{
  "d_model": 512,
  "n_head": 8,
  "activation": "gelu",
  "norm_eps": 1e-05,
  "attn_scale": 0.125,
  "bias": "all",
  "init_std_o": 0.00539,
  "init_std_up": 0.0264,
  "beta1": 0.95,
  "doc_mask": true
}
MLP neurons of a small language model. Each row is named by its layer, matrix (up: input weights) and neuron, and shows model dimensions 186-281. Each number is 128 + 32 x the weight over its row's rms, rounded and kept within 0 to 255.
A block is one neuron, or neurons of one layer that tend to fire together. After each block is what it responds to, as a language model described it from the Wikipedia text at the highest values.

L8.up39 [125  92 145 145 132  68 103 178 134 146 122 131 169 120 152 116 139  48 194 109 146 164  61 109 128 131 109 124 148 100 107 129 179 192 138 103 185 149 144  66 159 137 120 149 130 159 111  81  93 142 104  98 147 141 154 171  73 107 130 152 170 181  88 114 136 129 147  95 146 142 116 113 113 157 100 138 171 154 128 125 132 112 126 119 145 183 137 112 118 145 185 196  84 109 158 195]
L8.up702 [135 137 121  56 127 119 114 126 166 134 157 124 128 131 204 137 151  91 148 118 125 139 104 110 105 106 154 102 143 121  95  67 171 173 114 141  97 164 117 145 156 128 106  95 109 120 108 112 135  89 116 190 142 108 109 154  94 110 128 112 155 184 107 142  65 158 164 132 197  75 161 145 110 125 111  84 199 176 125 132 119 143 151 150 150 173 178 173 111 134 160 155 128  65  90 156]
L8.up1997 [203  94 126  99 130 142 141 134  96 127 115 133 106 124 124 118 113  84 155 119 145 139  90  99 168 127 164 136 116 118 135 119 167 132 155 101 118 115 126 145 119  93 110 111 175 114 155 114 115  79  76 107 192 164 190 132 160 115  98 104 134 114 123  97  66 154  71 169 150 116 105 155 109 177 119 190 166 134 159  90 180 123 118 131 175 127 137  94 107 134 107 173 124  55  99 168]
L8.up2324 [123 101  91 141 119 110  90 157  99 156 112 108 113 124 132 117 122 124 136 121 120 123 149 145 164 145  75 159  70 114  76 135 126  91 139 130 155 138 111 142 119 135 134 156 116 100 121 127 124  90 129 181 185 151 162 193 173  98 171 167 170 197  98  67 133 153 105 173 148 114 166 166 174 110 118 158 129 102 149 112 128 167 119 154 108 145 153  78 120 144 125 156 148 137 160 114]
Description: Early tokens inside quoted song, book or episode titles and quoted speech, such as "I'll…", "We've…", "Don't", or a comma after an opening word.

L8.up82 [144 161  89 113 138 121 132 169 124 126 163 111 143 160 102 128 124 115 104 160 106  90 153 140 184 110 176 127 167 139  84  91  91 174  93 103 127 127 141 187 173 202 113 155 100 147 100 131 125 127 128 159 176 120  82 140  89  91  79 127 130 161 126 130 123 137 164 119 142  98 164 137  96  92  88 149 175 138 170 125 126 149 169 137 167 191 213 114  73 166 129 130 152  63 148 175]
L8.up245 [112 145 143 117  81 162 102 152 160  80 107 146 130 140 115 166 120  94  86 123 162  74  78 141 171 166 131 115 154 134 114 102 133 179 125  99 116 130  96 201 176 175  95 107 123 119 132 176 126 148 196 155 141 105 118 139 141 124 125 117 136 119 142 120 156 154 158  85 172  65 136 118 116 140  66 125 164 139 128 124 111 200 116 107 111 159  94 141 130 133 128 108 155 100 119 159]
L8.up615 [126 140 120 131 102 143 163 144  98  78  85 125  79 152 146 160  97 131 107 162  69 124 154  94 162 118 182 138 127  99  83 129 147 127 138 115 152  85  81 189 151 148 106 123 146 126 139 167 145 176 151 118 133  96 101 122  53 102 113  86 131 166 127 112 123 172 121 148 136 150 222 129 108 146 127 120 123 165  96 124 170 161 136 140 138 112 124 117  84 115 140  93 155 140 121 223]
L8.up1176 [143 172 119  67 111 192  93 134  93 103 117 133 112 114 166 113  81 125  90  92 125  89 147 157 168 175 121  68 116  98  80  71 170 143 109 114 150 171 118 167 177 110 119 104 156 141 158 148 173 105 157 140 127 117  31 147 122  89 102 136 177 133 120 108 122 111 164 104  67 143 158 125 121 116 119 111 175 104 126 163 165 115 126 134 122 108 119 120 130 135 150 116  80 143 151 132]
Description: Tokens just before an upcoming verb: infinitive to after forced, began, enable, plus modals and negation like would, must, not.

L3.up642 [166 152  48 145 118  84  88 142 154 118  86 157 158 156 132 169 180 132 106  72 107  37 119 155 142 129 147 116 123 125 123 105  76 123 132 170 128 110 123 115 152 129 118 117 171  93 142 170 137 139 117 122 134  91 108  88 124 119 159 110 120 145 141 130 148 115 105 153 108 133 224  60 150 119 139 172 159 122 170 136 125 108  54 208 119 120 117  98  72 155 106 158  94 177 124 129]
Description: Words just before a bare verb: infinitive "to" after verbs like sought, continues, unable; modals may, must; not/n't; also some table digits and separators.

L7.up258 [131  80 137 149  96 127 146 101 164 115 121 110 136 112 148 122 110 163 155 131 131 106  77 139 129 164 104 139  78 160 201  75 164  91  95 111 129 201  92 138 195 125 148 118 198 130 138 152  68 143 157 135 114 172 125  97 143 193 155 115 114 153 161 102 118 154 127 112 142 167 137 116 143 140 128 142  52 111 169 158 170 141 127 145 179 189  97 152 114 124 100 114 166 184 146 172]
L7.up292 [133 117 148  92 106 123  64  96 143 153 134 110 160 113 139 103  91  96 125  52  98 118  83 155 220 161  50 115 138 124 175 104 130 131 149 124 153 149 107 182 124 125  59  64 144 122  90 118 109  76 142 143 126 147 136  87  84  74 152 133  89 109 154 140 106 136 108 142 117 124 128 101 130 116 172 151 134 108 143 103 136 146 105  99 156  78 196 143 142 137  96 144  91 115 113 185]
L7.up956 [188 185  86 134 152 116 106 131 160 141 134 164 106 110 143 153 151 131  94 140 164  30 118 123 163  93 116 115 108 160 142  44 159 162 133 152 160 152 153 188  78 112 119 105 133 126 140 116 109 127 170 129 184  73  97 153 139 155 169 148 117 151  99 134 125 135 166 154 144 107 191 112  89  72 163 125 140 187  73 143  81 174 106 136 161 105 181  90 162  90 124  92 126 131 165 146]
L7.up1734 [165 153  93 149  65 146  91 183 101 126 123 125  64 155 129 163 114 104  95  81 179 135  70 111 110 139 146  95 161 108  79  68 138 149 142 134 126 134  33 174 141 172 114 106  70 139 178 102 151 113 167 148 143 133 118 116  83 101 141 128 117 150 142 151 148 123 144  89 118  61 201 106 127 125 151 174 170 177  97 100 119 131 113  96 173 105 181 128 143 121 140 111 125  94 144 148]
Description: Fires on words right before a base-form verb: infinitive to (continued to, first to), modals (could, may, would, should), and not, also, later.

L8.up342 [135 108 118 129 157 160 118 114 190  75 154 170  93 128  74 192 167 167  75 175 141 129 180  88 158  99 145 111 166  40 146 125  82 135 110  87 141  94 177 137 194  97  94 197 137 110 118 162 123 109 121 132 125 160 104  98  43 118 180 180 138 147  99 141  44 123 130 117 166 131 157  79 172 135 135 126  86 153 105 117 171 177  56 140 129 143 112 125 117  91 156 152 140  79 161 162]
L8.up359 [122 119 125 131 145 171 130 121 166 138 154 162  69 162 108 111 141 151 135 151  84 158 128 139 147 176 140 151 123  77 109 126 188 191 155 128 114  63  97 148  95 144  99 118 148 123 163 173 136 179 158 150 124 114 176  93 160  24 122 134 150 105  71 118 160 110 152  79 167 125 219 104 176 147 102 134 145  73 108  99 165 203  70 136 113  94 132 159 105 127 143 140 151  95 133 191]
L8.up1258 [113 154 115 144 172 122 120  61  99 153  97 119  99 158 187  99 102  73 166  84 159 110  93 183 184  77 132 106 130  60 102 156 126  84  97  52 108  99 136 161 103 119  83 150  64  97 143 104 139 166 179 171  96 128 150 125 166 130 133 170 181  95 133 120 131  92 138 161  94  67 127 149 101 105 124 149 105  98  48 137 154 158 146  63  91 131 177 175  86  95 100  87 117 144 119 122]
L8.up2373 [173 102 141 125 107  57 102 138 112 113 113 154  82 138 108 112 142 112 100 106 129 117 114 122 116  91  97 135 173 130  96 136 126 115 122 130 123  70  90 174 129 135 127 115 102 109 180 131 114 146 147 160 127 139 217 151  98  90 150 137 138 150 112 150 158 119 116  97 157  82 145  96 132 171 141 155  81 148 121 146 105 132 129  88 110 131 196 101 150 107 160 125 110 133 122 166]
Description: Plural nouns, plural-suffix pieces and pronouns starting a clause as its subject, e.g. the Knicks, both brothers, the two clubs, they had, Fluids are.

L7.up8 [159  90 142 103 183  78 104 123 128 140 151 128 179 151 151 147 143 161 135 100  65 165  93 129 122 169 106 170 130  34 142 143 137 135 131 124  60 140 126 118 167 126 135 123 100  87 156  68 111 159 144 134 169 156 101 163 135  65 101 142 175 135 148  92 124  65 158 100  71 101 179 128 118 146 148 113  97 120 118 142  82 217 138 145 164  88 133 150  92  62 169 119 157  93  97 113]
L7.up118 [180 121 145  90 148 106 141 117 100 100 155 151 133 111 141 168 118  94 158 150 166 146 163 115 172 160 139 129 175  38 154 130 137 106 116 137 176 131 105 144 133 124  89 129 109 132  53  94 107 138 106 109 161 159 154 171 131 117 151 138 155  96  93  92 112 138 184 168 144 105 203 151 121 134  67 133 113 186 166  89 110 172  89 100 198 168 142  79 147  85 107 188 154 108  72 200]
L7.up650 [125 105 143 102 116  67 151 143  71 126 116 155 177 145 127 191 138 164 117 125 174 131 125 160 152  93  49 109 147 115 121 139 111 131 108 141 136 197 143 127 102 143 165 116 107 120 114 138 112 163 117 153 147 140 155 140 113 161  83 141 145 171 137  93  93  93  94  77 106 112 170 156 131 203 132 156 112 135 167 117  85 164 161 118 114 145 168 174  77 100 186 107 128  88  86  84]
L7.up791 [124 113 150  88 178 191 114  98 178 150 109  90 124 126 155 159 122 115 136 110 121 116 114 125 118 181  94 115 127 168 126 104 168 111  77 132 135 158 128 113 164 180 134 143 143 104  81 139 184  95 104 103 168 108 116 103  98 104 131 180  91 152 122 114 116 107 155 122 160 107 132 168 138 134 126 155  72 145  84 144  72 155  66 154 180 184 133 112 108 143 141 160 153  79 106 172]
Description: Mainly the third digit of years after "19" (19|7|4, 18|5|3), plus the first word opening a quotation (It's, I'll, that) or a title.

L3.up937 [164 107 187 125 113 143 139 176 169 135 108 117  76 109 103 104 153 116 139 145  41 113 101 129 140 169 115 101 119 157 154 121 108 165  97 165  83 130  82 138 118  99 141 103 105  80 130 107 122 138 134 125 155 153  98  77  94  86  90 153 170 110 141 131 142 107 160 136  83  87 137 125 176 119 160 118 160 117 116  70 102 136 121 142 184 156 204 121  54 111 119 133 121 180 121 136]
Description: Third digit of four-digit years (the decade digit) after "19", "18" or "20", e.g. 19|4|0, 20|0|7, 18|5|2, in dates and tables.

L7.up97 [135 125 129 103 124  79 127 170 177  99  52 117 108 128 152 151 195 165 159 136  82 136 113 169 202 124 120 100 135  74 159  76 138 167  92 103 154  91 141 231 139 114 122  95 128 131 163 127 177 115 145 137 191  79  97 119 104 103 101 139 102 140 134  78  88 119 128 107 111  96 109 178 128 117 118 145  90 128  45  97 122 133  87 127 157 116 128  94 151 151 152 115 112  80 159 129]
L7.up209 [ 89 127 137 157 110 139 121 137 173 118  43  75  99 157 135 195 171 130 126 122 181 130 109 146 137 194 135 114 177  81 153  82 135 161 147 104 150 135 181 152 110 162 125  76 131 122 125 180 155 105 144 183 161  97  91 157 137 124 157 135  72 145 129 106  61  74 161 184 165  70 168 188 143 122 130 113 174 131  94 151 183 141  76 161 145 152 168 111 156 154 156 133 145  98 131 111]
L7.up928 [166 107  81 126 172 126 106 135  76 136 162  99 134 144 168 126 165 149 145 137 143 120  75 130  88  87  83  86 147 116 105  97 157 119 102  81 154 172 174 143  70 161  80  95 111 106  56 168 106 171 138 232 150  54 134 189 129  88  74 132  78 171  96 101  47 153 170  91 159  75 136 144 168 117  66 137 183 133  97 163 137 153 144 126 145 130 153 165 131 101 165 130 108  77 136 122]
L7.up2338 [131 108 136 132 129  93 101  98 110 179 129 177 185 153 153 180 138 105 146 151  96 126 125 188 135 157 101 108 136  51  88 167 130 137  76 125 124 148 123 175 107 111 115  63 110  44 115 122 168 172 131 145 151 150  96 126 129 117 113 187 144 132 126  97  97 102 102 108 105  30 162 148 133  63 143 155  79 126  93 141 110 138  36  99 136  98 171 141 145  83 130  74  90  72 173 134]
Description: Plural nouns or their final word piece, usually after "the" and often before "of", e.g. the lands, the villages, molecules, assets.

L3.up131 [113 142  78 124  97  93 124 119 154 134 116 118  78 126 133  88 152 146 186 115 109 150 119 132 198 114 106 135 177 100 122 117 117 111  79  73 151  96 118 105  92 126 122 151 191 122 123 125 121 176 129 137 170  99 167 137  67  81 154 194 157 147 122 123 111 152 136 160 127  74 186 115 122 108 133 156  62 103 133 101  83 209 119 168 179 104 114  88 126  98 109 102  73 151 158 118]
Description: Plural nouns or their final plural piece after quantifiers or "of", as in the two sides, both parties, Council of Ministers, other countries.